Part of a small language model's weights: learned positions, 4320 steps.
MLP neurons of a small language model. Each row is named by its layer, matrix (up: input weights; down: output weights) and neuron, and shows model dimensions 160-255. Each number is 500 + 50 x the weight over its row's rms, rounded and kept within 0 to 999. Numbers have three digits each.
Before each neuron's rows, "fires in" lists the words (lower case) most often at its 100 highest values on Wikipedia text that the model never trained on. A number after a token or word is its count.

fires in: "on" 35, "of" 17, "the" 11, "bofedales" 8
L8.up544:411479532465456498511511497519528473588466542525535502509556450544398506523508403497451386494544575516501564544441447550510489544510464515579483392434559518523496514539460612469444439455595458553515533400574494512523509528496501432486530497475477590492459490448491492458446454460605548549
L8.down544:526459541484512476456549535502513531498593464477518503489528597497491462498497466574468582461489500516368517483479524564459558489526521502516474520483447550534505489571492486504592464507544531544515560462349490486449506496532505515397448589503495501477511472506561544457433509531560465495

fires in: "of" 13, "at" 11, "in" 10, "near" 7, "on" 7, "1953" 5
L9.up887:514493523499454515440583478530599439422516537449451523487652463536488456510633467473478405493498494462573542531467547499623580443493513489609423480453586458527542521503432472470444641505537508490621449548464510522485448535555581477479530489440515558500569505451522449510489484571496548450
L9.down887:525393467531545487481547550522517495486553511445542570551497517471470550579489425498519438469459474570560563504451511456534503478490557414534477477419479557430451493461457554491621550519515538527550570516487498564482541513495532404443408495510473550492569455449547561441492428437453434474

fires in: "the" 47, "watercolor" 4
L9.up149:487523546509446458478621499505512492546494486515497606572492402553526528475380593494493457479495532413444533450522506578463569519490473466525427510532460504459515577515564594486531524490525576532537470467524423561520453496503540407536531406553510589578504519536543511567576462512446559411
L9.down149:604542549449561498527550511423490496486516452557442422393504521531584490516411550502495530467570512513504507590528511466508540435502518490539462523489456489502586518569499508425480483471465561461550588510413445392508598497496531537486502452492573566535422541491479505561521494508446503513

fires in: "an" 62, "of" 10
L16.up29:476470489410561487577511486485458514572524530491599473477524535391352562527447463499555379497449556500475441449483502478489517479539537512444482454530446545564446503514495561547449544441439505513495449522451564566520438467541452546561530466526520520445492481481374475520520439435596434443
L16.down29:573512462496481529606485550552462427598490430383581523481557536398467505410443456572549542521538463396546525447427505551518542425489454577520478482459426562568553441564519569516510494421488572423573477568419510452548579513506458543608528534452497562488530538494448458495426527446461511546

fires in: "of" 34, "the" 20, "votes" 7, "its" 5, "his" 4
L7.up189:459431581457527483481514499456469498434425462473521520534575571546485479514448413534501540480427550495562583515456510505551509498455474456534558539556434504517526482535476538570459407542543442457589441479473482498495428571513503462586497491455461488608484493523467492500382518544518453561
L7.down189:491521479473529500421536463519450536530564558477340522563538475539540509514517477509507579565426479510452471524507498503471513568461567550605601496517478532501536502477419507544459539447582600441441486521471523561483556617529529478491519400539510532539480469458514494474493482513456468495

fires in: "the" 43, "s" 8, "a" 4
L12.up45:501507477459512422474556509454506554520518488509438543441570525515454454511527587451522493465551554526519412611447408497490504521595502500468424363411545458528594540591520499466492461493425483588544473458438478513425559557460479492469531482474417469648422534411492408496544447468539547409
L12.down45:475447462513573452511472517570500493554533633485499577533467501480516446470498480445537428558446444542524499507508489478491532459448618520457508436527482552588542438526483469429488500486476526531450481588527517507480483515573475414511522527467449547511469559589450475560447474546472527496

fires in: "was" 58, "service" 4
L13.up26:443557501485485457514524547490489502489519515423469611445438465490451507522386519436528573565467479560568434480550442503475488484520421605460536460539503413518479610514472546550517541589616595496472553539545566427500521535572404528572471419454469495508615509460503503480481483461453550481
L13.down26:475595522446527440472528497423444481495461473537530464519493460526478499450492446522523526461509485508437514471489470524481483619490509535493442565538483546406491436457501491560434554462461563497439454580458418518558493524545404333633508471479510569565485506631559439544451621514528540530

fires in: "an" 77
L12.up1049:561485408509560482538608566457547537519442464464500590460502493587503499524532641602499527473453502468471483519531505514521492468591451451501467509565472469462421481548491495501423520485507471507467533480615570463481532528422507511505470347461466511572568525446552499559491539537505421588
L12.down1049:512578448577533498402432571576476452497458442469559495506550529442487527522419496503526477406537440390489521594561524493527551475461465456535468499494489528488470451488528499496474534535539505496450470514447470561494502482435554527536426499512506558509540470444534536533368566502499490542

fires in: "of" 38, "with" 19, "a" 9
L8.up475:526422550419495454549565476511449534534545538511613518461397478508440458534467558443526495482499466562440554575532499473469511452614554533529413484432420481522545464565544529550450470495442523477464432475543441509456393411487472506533524406491538488548493486501519507492445441550479452413
L8.down475:539466473427569494447572554440568448515549550464555510460515495430527544556521526512440499530528556601520551567502578507402471598475500507544490532537525416576545506442482491452552505526511513473516446622584518476464478462494565493478384497420591569425391502481557477437552528548443545492

fires in: "on" 57, "in" 20
L12.up606:600593559434473528590556475537571489419659540582403487493503491533487484521469487513437492577451516459383486561541462586496457488576451580531426481496476523545447560462477536507448519511583440465474528450510574592474515492572593399342450520393560472513390478492444458485531457542489503471
L12.down606:510503446401448471488497468557504504487549501438475601519527453496525498558563474465487467459469467448498543519567435557499450470533400483389571481457542483430597533540431514541513507517509498562502536482440517583480480533537432431558497445504513494501483565550545448431549582525512611547

fires in: "to" 31, "not" 24, "t" 6
L8.up0:549555563470415546552463604528517506517508422448474551482538438457539435498480527558505596459626521590526556439417512501454529470535455480507447641406482498448455527496442473501452502450517566528510476480469369540466535499449461450566487546464586586483468558514509551581384473491492485526
L8.down0:449505509519473526566432508501505378588406486422521569438566449598422594489566508551458466476573450452424604473467521524457478602524540512513522455564447486555526475399513519467408512544487528588489459480444563533400562530554591523570455557464465504498460466537448566501442520514639444519

fires in: "to" 18, "was" 10, "being" 9, "t" 8, "been" 5
L13.up582:489528475516468413501447567529492446473452526415484544428345585489519465568463530497584449502526501626527585473502466519472577456423530488487471566477498571469586472524452529532459565495382457492579515521402447546560561482491448490460440529554501548514499477533428490557479517451421472522
L13.down582:539477606548547513509517542530454519496435442499519429462476446511537419475484480515434486552501475562502462575425465489569507591525465474482495457488408597464490657455440537482441485550421632546461516412545452526519568503528564462526479457509537493526536513453495461526469495551569562462

fires in: "the" 37, "a" 10, "new" 6
L16.up950:574459600472476515526460536555549512463438546516477552550432440549483492451531566456498524514430517534485520540513458516574457489531458580491602401493535498530466525503558548539537481468404504528466483429582480572677444483441448533414380494440460458480472483455478449414510499491505473539
L16.down950:485498519532403513459474588461554557530593548504456514565491456542481571520538493496534490427567467500458542418468568522555422483556516580530496620554589442496520533529505490428369449526501439508490530485402448386492464499523430504547461584379470466455444432479509560572491445481499496472

fires in: "was" 43, "is" 16, "were" 9, "also" 5, "be" 5, "not" 4
L16.up893:445460498509437557499506502408567432450458498581500452441461452446542536543440510527498445496514430489530481454502481524540474550496484560466479485455436482442532557510534458492548496477522518522567582531550463397453484493542568390519457549408471496576469501598374430530502472464485548411
L16.down893:414577555491584398507528644472455468444494516526497451594440438468458387574452511578550480518460542468552507507479385508484505583446474569459468570594495528528541568526555494494421513543479482541519555554554496454506500456423481489452514566442481491583466503520532523487478515560487524555

fires in: "at" 50, "to" 15, "of" 13, "his" 9, "in" 8
L16.up833:506495535489502552490555520492441480446521476587587534571543516460497482483470434589553406523517513502448478480551447547416462511504455520513587468468539563480526440493581494508450443576473462516545409495437491411472500528507458414547541504467440554524410409615496470513429469536499480543
L16.down833:529528479596433540545517520433545427587454538540515522473472513517473477484504479470593576407491469581415575494491409464427426439549441449652585556561480432491547542485523489512545550452575427496495562465457548492527482522542483505473558557473539580421504468567577531474519483472473433492

fires in: "by" 32, "of" 12, "for" 12, "key" 8, "which" 4, "to" 4
L7.up278:503465497491512539438554532444477515556549519559551513456505470369569560581544579537478549579530503512488452536524492476481448408495530581509569457509423422460542512477467528494466446532481468463523602530515446483494512532563604529513492502437463455578447540441413482372457466542497484529
L7.down278:475507482391547500487464504550546537495574566557546581473531452508498413478493554455569476472482504506449545515462539496484434568462436407522437541593477561384506526451472479466477500456620626471547586543452515430416547553457399493460455572475528548500510502388584623516493480550487522526

fires in: "that" 44, "which" 14, "it" 13, "this" 6
L9.up896:464515547484500535513465419488522404430464552515473448444520472555461446519498557533521475453557495482423584584498601485549484510462392515449464372485530505568541554478571440440537502526463493467503450607534425547459571421407561599467557502501526472536499628428468462547467497467469548478
L9.down896:492497475398447440462481482541453463583477457562494380548497558379411497495432438381381514472555478534479510514579454488563532475529531497493449524451481539482489478540473542426488570522543549462471473479416485475409430479534436454536578587524451542540530552471553515542459560548588563533

fires in: "to" 55, "not" 12, "t" 5
L8.up987:559509508484463525539517526492479488544525539472400545423461604509565446617544470527540546613624475459563429415532482515523517551524507448452461631391562524504455511506478420473456518555622535570414441496573512557447438486505470484474437610442461561512555490518483461525467489470491493498
L8.down987:550531458570571542503552529453509414558463482540496583467540503524500530502545561421460491514543425497462422518544568554514464529527515565496419500510524485495478447438513526477468482477453335505527425519440547496419489573512447556521535494525464496597407501546496512514471396469499535553

fires in: "his" 17, "at" 17, "also" 11, "for" 11, "in" 8, "s" 7
L8.up281:515547567571528534518496485496556543477534569493562509551553501533536530512420513575596525447514523461488451541495482453434456489537439461414481440463500421555496573529527453577512440540440487456532572486447524470461587500433414476423478501542488513493396427555504439452483565625517508403
L8.down281:533530474453447481465537528527603558482568432527443479541490541498583545468539518545505545507488579415381559443507572454449392419446423450570637593532447556426534486532561441435458453501467551489462528489428492498517369414530454455551578550473357600429497513547382558639518478520562473559

fires in: "of" 41, "as" 11
L12.up1089:506459542455516461493531445515489576483520444499459515509501427407443543586424525472527428529484530445457514432462504507507394555490513542425492540611508437479428429491554481584499459506583549519439413565547560489417506583422531494431494376548570561530424464519496533469531504574542480479
L12.down1089:493467498411575481555579578500514523513419545573598475478481560449516533587445499489544504460532484581463556443454531557502497453580512512513512501555461506477481549521539446478612534475404530431488456553463457416554555441548523599510494534515527492534532548489530493474586511401442416533

fires in: "after" 49, "to" 18, "in" 6, "following" 5, "despite" 5
L9.up755:562504502483605449554561443539490639371532407536520512440445567599478579535529454584496496519480564408510459600574416442475497443454531464544480429506451554483465526538481548545556566414444543514500473624431519478513490443511525482563484496460459473490489560520491443472490547517488546588
L9.down755:612539484492490453479546525542484468507505516432400486507441510571490505504515459417487468570499521433503518525524408463503478451463487437477460547458529483483473532524463555519541487431448539533531532485491488471567467481403496523465549464524495336542527561610478463426424498532485492521

fires in: "is" 25, "also" 16, "was" 15
L7.up481:607609503550462515464487526537367503553466460447539429529523496541444437583508569536552454543454452454527599483515534577555561514420484472528524494487474457513494474516456513522526530488524459572531368471513470490515438560512446560509543475545567571484537515456514479419613510521478548517
L7.down481:520553522560552515541412507530500439471451573480498491472537426442529425457502512528512480447556465433504458465495479566526409533531477451418433437464451453480470522551485428510479527531504452515579511432505572563496494519460492529632558495574422555554487504522448531494533487494491478491

fires in: "in" 75
L13.up1001:466507514492512502429454524545523496531523499541489664512559570536404526550519486440424485528517446603400524479590439480437574514498485539435476425461510430519536508535514505465515623523524455512575399509600483556538578513435482470478525519504442454495546448433433468476519512467416498456
L13.down1001:512471439511465416468454554420612581504464486446458547547585445515506395494504494582551480466587538521486566474533460604544460542497527531475513575509521571459532492484512491549508556472511422460564504470482410526480437548525471414471479443455448524537555534512559505499566563436506483520

fires in: "and" 43, "who" 9, "in" 9, "that" 8, "for" 4, "of" 4
L8.up381:403503461443567549432574531485462459535490448511554475475484527502516548561443513468485555550603482416521533529516403508465438549455581572496547526509444495463556481505446400498444507521437424535463467482488476615391518547584510507557525436485489523626516379476467434560420522467522494487
L8.down381:480486530454425587512448502553470524541572567484493599376428534519462478463514409455439548455497611568473543486525509471487467481459511402496484498446577518525614496546497455589534461536512550495504529475485454471493604528518497527422530453560517542508463416499578508592566532430431576475

fires in: "was" 31, "are" 11, "the" 10, "were" 8, "is" 6
L16.up972:370531513477430563470534553426546583518613372620499519476492545477410497507459476571396503543528477538500445482537535507566475486481496521485542456446470512534529507492503483511458536531490493530458460467536529468479507462457505484574462512474487485474431550576587470444543435460573514599
L16.down972:494513469514530529450433555572558515436492392464527582528477345504527434496477548583497424476501506538467421538512559620416475523474455478489518500580478488484480500496553483598491541424551539458473526502538521492428479451520444424492402397441514486497462536509489586517539637488535419459

fires in: "of" 58, "the" 16, "he" 12
L8.up606:591553560535533501509569452595518484409487522508511568511589488451480549487466534589514545484541530509470374454532472529460394448509454467496541501549445553485591434459451513443491479482505441468496461506534465492521426557480564503517478472481498520542516462528463476509523424463454580467
L8.down606:481611451533530508475523479482470446513456454543478488640477474599479555494521435457494472417470427486435512549543511480474480536460499447594542544493475440508410575480452522459472546444591511529493540464607456544458411482487494518469521520469546441504497591485504470390530577546493440516

fires in: "new" 62, "united" 8
L8.up908:544462612503445431400579496517481511468459543555542472516516476558489479523510470434488510579521569475523552476546548519465505548560531494452521509522487433446520532440444468566515564451545581571541596543442415509603455502466500395626474525533487509460584390554510580448555504408540492473
L8.down908:485506524496486424455496572463558457489497566606537481437575461620619468506455469515498435481549443555502480432571577522575515466529495458532634554561440426501493463575521543467525467476466549463560558569576483500489517531496411524562545480472457535421470450562522563484562495504564476400

fires in: "of" 32, "to" 32, "in" 27
L12.up128:559593514511561549585464540531439484461532495471525540501496521467481509476463519483476451508560523523512508480555416493430537428569493527407506502452494475501491461458509462577493560538534485529513453513540541526502574603555566536404407434542493571515514517462494468513483495436554586481
L12.down128:570502421512556533427415441408546478540512542608498540508578578547521500460465445528661532547479511541431569477569524554419492472496477483596579455578554414596489583458533514513537546492554471546450548386482551515416529524557551539540556419521416534493535430436527537403491410523389576506

fires in: "has" 29, "had" 26, "have" 25
L14.up623:568555437525537493498472483428541522475543539501321450512441518528564521499416485543620535486567514517562597562484600656499494430512513410406438424451588525474467504502620606423444518523488563466494487480490441477533520461476519476472433488506515442441498375465452440470513499465588524497
L14.down623:534531547440553491425557481440465516476530507540590445537456471546448484521531533382523536423549518444506599503510578502443472483482472521576430532514472502507500510539502509615521539541426517404509543471363605570426497507412573481439474520539521451467448453542544561465426449521499493544

fires in: "of" 34, "as" 16, "at" 10, "became" 10, "for" 9
L14.up1099:509504542499553463507520477472562446492453543477568427466527561435497480503522505415510494598512549511569484514490481445519486490592459467464531553534567550472471428502513541530552603580423493515482497486523536542403437561502522494519472507541572598488526524547473539546405455512518468496
L14.down1099:556443522487570541511473560575543446505358496547483515496587536424558498571467447497548468446479569507506587476508503586540460414475529481498513537525452497538545486556533535502509415480601558561458460461485414494524566490596426476440447497495399517427538587535512471493556505544454472543

fires in: "of" 28, "for" 18, "s" 13, "in" 10
L8.up530:459464484622441547499556478449459542489422552512551543548527553482553440430487512569491481448492429375474426535513545473496484419579572593514499469485441579459500556423496481500452448468435501467478500483530503589514588500459462545476508512496474490475505529565526490505490480487529473468
L8.down530:378499542548480471530439426520442478430574517533547529488508467489480391459422381510485477433429502571527484499517402507487474552477545499556503471450612575409569471520617516535588472552475511490466547456467451488395500538463453574571607517473472584562481436542510488459515436505530444459

fires in: "on" 95, "see" 4
L13.up441:474459448447415544510590507564554489467519512547456366487491529492529485467401494526541536478485537527403421432460413495602395487486499605466448395456578453498436539461529509446455464539440450510434475487548447546519489527650382518513483377514476552500496491499506448394547470564509597482
L13.down441:536500619462438513504503469487517484519571451555474568440528497453574490498480457519497523509461503634501504576530578514534606434527459430529510489449493501626509556490474544461559457485533575454483489468488586561498387449547573496477521571513365499553462521479448512370427507578601502507

fires in: "was" 35, "for" 14, "of" 12, "and" 8, "were" 8
L13.up28:474545496472580373536514493425500552522531491547559462504508415556561553483391544543462498620625446534510438466508514394481512552539449537456517472593494450505447569480510458497425456523506476529534510537473539381507466467525532512465490549544459482488511471485445454484496544548574624429
L13.down28:486552567625544520461549568487536482522468488504467517555517485507561414517430523606531400470558503504565483605498535542502496480453503570525600518451376413509515569511647472477460532554524485467455573529491400410543466486564473416567515403532509547547527554539565552498501484574508558551

fires in: "the" 18, "to" 10, "of" 10, "for" 10, "their" 7, "in" 5
L9.up617:557461469569513525508553413594474535489597472507481525485514496543484492477480517504468399472455436429512478521548493488459645574504532506611523519473506425532551459493452556594524440508529472471469485483461456456441355540479510477579534413535568491478481601532486531604430433525518508511
L9.down617:419516514492604473526515601526478402546488541468502541473459441529448445421490544455568450424562632558547511505487532514529455523443577497521567458469500524563465548473554494559523451470456455454532489438436458502502515403532506513465519472386500585451451458471439441569462493521469515500

fires in: "a" 40, "o" 8, "oedekerk" 4
L12.up727:525459489439545519527567506556492405552563460492404474502434548391449502485464572556522469534497497478432522503489568590500563465560511474602528475498559548505436482466515533512472507498522449514500455530465552512517508417448530543471519459475500600464512407423518489535628507529567512597
L12.down727:498450464495606467511504502516540438549496526438458480504489374469512516478495535505536462396538457493496522530534490455447472500562525505447452589464471512424493580544516415442520530476502528515596435507496550491439525427528507545515554560485530470459381451624582508492568473527553519529

fires in: "in" 28, "the" 24, "on" 12
L9.up1147:456474497514524521448532583422503491535478448448448570593476601517527504562387504531429502428485516510470511537516444534477495448505532432472373488453487540388555481536470620486495475451512537531468598540554448533484529402518503469538477438512557545550603504471513548481583560459520515506
L9.down1147:487460466484443495556496462468602443532581538473470465533525536529525576482522454554442572533511546534491463546502520505488429501484435457439533588508482577457486471538600531559541447477534451412527585511473430518455637531469546458452410501447424535507410582488492474464509518509483508500

fires in: "on" 18, "of" 16, "2000" 10, "in" 8, "2006" 8
L8.up449:453501464600482534414493521457488522571510497550527564507618517530525425512418426526569475514559477430381494547532456533469528540552416506504443491481471504526544519503497523541670485444503512487484552481484461508475536505453483432549555454546469616465482492511434572581420432451484409532
L8.down449:414481524487491444359474504523512483510597558532579571423472546399461502561503614413446541522628471531525517424498556500473526512445492464467448564465463503510523533580433467475476522539515597514465419527455521435434548571457508501553464504434553503518441504531430427493438474446558469367

fires in: "of" 23, "in" 14, "trolicaphyllium" 9, "sarrameaense" 6, "chitoniscus" 4, "discontinued" 4
L7.up616:419488560461594496520551527576438487496553555505509525479541459453478547453453431525568516551452460547454494500544555527587412491435489437601424460559551538545583523451402488620467434566426517464471586501533452494476568503501474446500540476464584584499510492528526509506439492475537639460
L7.down616:481421466503453453495510493489570481537576559483545507484489511479478563548429461517464437579528586479543524459551468411472490551523463521526492548470553555518469553430521428530488405514533512439439517532462470479532517511474521531559519544495487573538439511543505576518450486576565516499

fires in: "a" 93
L13.up450:463499494393444497563596517528500425403542545455596544527537535476432559515489491545452384599541514447403411526480505516530468547504459563509505457436471524490510523465599441495553494555437509457495454536546388536490424411529562540470519456547480498466512537531558520569556532542477554546
L13.down450:483461453484479495570602505486550560454536511586469522555436450520490525562541436441533644467542497521479517458559570556488525481501460597481470536503479571531448495447588585514490535582482450558522496455515457483481411443471497497423507502411556555417463494450552554409509493455501568467

fires in: "to" 47, "would" 16, "may" 9, "not" 7, "also" 4
L9.up901:608495467518506487478582458485499577520533544530486414493443508486526631502467554516615615501560487498388445459584416594511504525559459489591443552466467473452496545494515508516398455469458483433490487532460470535453480586620479396530497530482532578532523420485409427511504433479540608502
L9.down901:549557546479571468545522439516612397501466542507475530485530416502453509518492553466477539523572342463371489515477474594479448481412496561469528453612548428557524540464503516476519511563525509538616560447439523564401548441532515514530568479569447544454507492554479578520556502481502507463

fires in: "in" 43, "a" 11
L14.up1061:585564478527539561538501469520517580562530559536457487486534540482485518588535568513449500498525490397367484460539490512466453408482602396473475475467583534473527463457443483478525470520533404490491499553534568530446450506420525548518449527461501501549452528412559380454574509471537513451
L14.down1061:425516532381544449525460400639645538514466516452401501495429412589560533480520416456497498494556565523441601588479545516466459558561511578491469476470519565451467429437526473513459482596475515475454431497453625514574527489513517389463465453369535477530543532557457538594542463515568507512

fires in: "the" 55, "a" 5, "that" 4
L12.up194:579514546447458517477512546503529439461576569477437507581473574337558607477447529535505527557560450529592482475576524519425424487463494511470474543495558420446427397476516403466502454505546513504477565436567550500508581595532551513485429550488481538487446496529510487506614544403533461474
L12.down194:504542528485548439538495474559459438434553490503473519529557476617470493332542482563449522462509411396459552535491523537496516553470435529488488538512444516493488542515515541585446455428410486509414537320551484570462513463531475527428483386559446476522539534499460501471483519529612441534

fires in: "to" 40, "not" 19
L8.up294:546519448484510457492565540463518605465520606502478504500535550392569482531555502534551491559493520538481477397571446410544548583595523481479443578454475554484472421486533525497465509576546525460508557483503496532511506464547387479486494566486426524477589510532478463579503439530454536487
L8.down294:563487582542502548553506553551535377514439478493448485577474546468536505561400538479471571493582481462460545504560520541490555489501453544405501553580474433479495568545527565491479549514514540485545535466454542545613452501458498507519538500565397507514407454439538583502432451442532444493

fires in: "was" 14, "9" 11, "is" 10, "ref" 7, "received" 7, "been" 4
L8.up196:538547501536518508511472541443586420486444591515527534563515583534497466500449552429526454632392488487402486517439487580534497522505501540526547513447480599478484557441481533449538485509470548608511493515417500497569494532488466441533516509580573599498451526494517485411610481479533563478
L8.down196:536512532607479566561519530547588513532545507622509458518470480562475387455490453431469490546477426471486449493496507458546548490521576504497482476467489544534509608541535404559491501438438593566486447481522591517571451459451471499554436581464465500524487619467506490432561566485453549474

fires in: "he" 38, "but" 23, "this" 10, "which" 4, "it" 4, "was" 4
L9.up156:525525473413434453488475442477471513460492573478382446493451446556509514549546492447573507540536466524399411495423528531520473471492471508392542459546415538491538538485518457443555588475491467498434592373520531488535525518466582544547546535537476545530550515492500467587489489488435516510
L9.down156:488482484558431468513494544430570507590509595608452541504515512512506487475514489407506550511451559500493473506483467559568539521559434494522530496467483441496489514617454530479527416555573541502474530479468448448513457476453503460432663511490445498407454499486444473478448551434541548476

fires in: "an" 90
L13.up114:453531460432544562585540548483495579480493545445509517485511505470461553587501522567484457502405520498462518484511460558456555562521588536422467430529499557508512406405331446504439479467483487475514497463525453483539519435465491518434390490547419484488481490461477482384474422530621545432
L13.down114:520514411492538371505535504518447510577435459524545458448462499519537471529570531504536515543501541492516589581460503618510576518509567525472492412517521409531452453469438578458523485540611452544455405426512519542384470525577615499530499468437522488531507537419491449439455500456547578477

fires in: "an" 96
L16.up1063:500466502474523516487464474510376535485504538401483572528459484471433512545501523513475490467480486509485465504556441474522416435469471476401509569566425490431486376512483443449520454442546502458460466437457445516538439479511509527465512487546509593534485411506555541507403498458448549437
L16.down1063:525529548503542562475424456569412502596444482481526526496516442556514521529523447508479513407467491539469543528547513547500619436491478465448540584570503487479569511488509571471499552353576528402450529517515515526530446515489473506512506512553490541572511511538485486492507583506502453494

fires in: "have" 22, "has" 14, "with" 10, "caused" 5, "had" 4
L13.up82:633462502462503501525463465548429597563528510446432474489466520480449512517508464513476520512511517417509390419371469456534525540482451448534500471507451489533571519504541474588482534360407520448503513432484504418556539449446579499557463504440589525522433453390482485418432527473480486554
L13.down82:542486534542618461499653527403532500434480520536516457494506424536539579404402505447460518456509576484526459439605398464448563416451497515459455479490484550554553455477514502521480487528433489547442543452422503523504461490435515538497470498512529484546505492469409545466512518589531493458

fires in: "first" 33, "these" 7, "original" 7, "of" 7, "last" 5, "its" 5
L7.up1042:539520527498511503444516436458475481544567555521535463507526588540355486479463474507579621468540536452493497506483370460604465494437594521524540500482530465474592551520519528507528506549483510500488475549467519502546520551430465463456494527517484482474621455472502474459448456591463503427
L7.down1042:533476525450455513480558568453539413533563496461382458480548578557417479453498506519561534456433468442528486556447455506510461438522581483593510508559457546502474527476581550573556545430514558428539461600489459457564485544505434486500420551535565508437572471541481516523424491507458511497

fires in: "of" 44, "to" 11, "during" 7, "1898" 4
L9.up754:538386535504577520581461521617525542492469458533496444617420529596425502529500469567538481561446518458337568535499531480487473482493484481475484503432480549436502511459525472608497479557549483528397533507447478545599435456513476513391497375491496526527583431498531519480584498542513539477
L9.down754:429557564482528568497439527446460545432431522556483462546497565497601561485505555581405489532476528523448578466377481509450481490491468426515510491482561450484506447516512440429445458502517492439501480573599580405467583446554595546513509443475473455491493515464461554476492466499489481520

fires in: "an" 65, "to" 5
L13.up925:435546459397549565491592455539481479537504467455426513583444529581494525538447484534571404475442521402438581492558387491514512463474485557485450448472534483488504469507552487527463480560599560534542510553527539545479456524542510477475510554549517536488572513528449474547400458414559507565
L13.down925:483586512520526505444586498455495513575475517419539503495546588577481493447448495535489567499630545518474528429462551505512640416525501495425524546545520603556523500487375593501549524473521564506552564379401513563542525505448482405523587612556503480547513463377518560491409469497453532619

fires in: "to" 30, "not" 19, "also" 10
L8.up1109:573489469603508465516497576436568538508529595529534415435526607460487548567490504462596589613507470481524466424530529462593512526501474455521522610462544439525528491477473475553403468506532569410473437453459439476484451483525437556557372463589560487543498463532445433473436461473541528455
L8.down1109:526497435460594559417511433455563498553388519414461477454466530415518472447503498423512532544508449522418512551534418578408471472559542448506495506465366466529520507430540595514473490518482488470574526455493504502458466435466569493524484491529548576562514517547545504466542442555626520314

fires in: "an" 80
L14.up275:453460527501549542558552409521500470472524616449435548591570493517499505504450632567550478527466525518436525463527484515535421541417505542445398482484459538549528466500430487455436567504466546487493545490493512547424435593471542515413670469543398491527549501462432513513419434440485513441
L14.down275:496616533486430479526565529453530453521495503518452451510558580543487502494466445563523526438442462526481582557543519561484462581477602544541525478495495482529494432441379578471487512498615486495557580468403533497513478547528512493479545540426483498513487485539447562523467455523469504409

fires in: "of" 23, "in" 13, "by" 9, "and" 9, "to" 7, "from" 5
L9.up365:446501453410583557524539474476512576438527490439488484538486575561456475440469508469489431579554530464592492478441507535469471529549458484457520496539475464592476586485603452546483579517514530617516447569497611503441589600485461489505429486466610457440532531434452491427447458443478395487
L9.down365:510470440508474383432568524401489508453509486419405485513447518540471472561631479499561513451524526517464557564479460447501600468542493606516497496568537510515453589503474566518606469432533475544570499450529515509491511494494534486532498509517442554468474496519600563447486491534397584473

fires in: "for" 27, "of" 15, "to" 7, "was" 6, "note" 4
L12.up234:516531521471514463438485586416485554488447589610563606507501576545511531548466452501511538551497460417515498514584423494522487479463505496528487447519530517475512518413512582536441499547445560500505400507532492460561560501604462485465518423533437525513431543495439510428556554435452543432
L12.down234:561503463456484426454486482528519477552477559435489406570495609493524504521524527431422494443465559497474484532526539504505545541584449404461453498462497518473453509553592534459600494431497560467441519480526520520538483553450424417564456542417444565460574519519513401544401654547519412491

fires in: "was" 54, "were" 7, "took" 6
L7.up490:440486495435568505594511532483524408543604543501445485469506446555476491506451550436517501447615524524475517530538503467555452552516564548538475498530451521538523559532484463576534427508528467476488466508406586517565521494599487490493442474514461548436522564429523339466561517545410477397
L7.down490:491539563463534501511474464497448488530495538507480479494579451501494382441516425376461479510411408544538552474464483476476409526554555449434485520576466440475450535551530540507437516464514532520520526515505519541638471474495522384530499404535515449530458512504454584457527584550584483525

fires in: "the" 21, "of" 20, "new" 16, "former" 5
L7.up844:566543517427497602499563434484523566570398455468525490539461439507531481514460403553554478459519614476437403463501504531523587560583526499466566423513539526455474479503519496515451504507500578382534560530446500511424563573419619489395571570477433508536512511540451516442484428510499473539
L7.down844:501442566521484538486473494488506487528561519507547405385478454443504531540516531493548447528501502470554499469547563482449481581356567492479521476535427383467511595528526555443443443427486547489557584540465500496589514459537436430481504453416505469511497460471527525495502518465467511470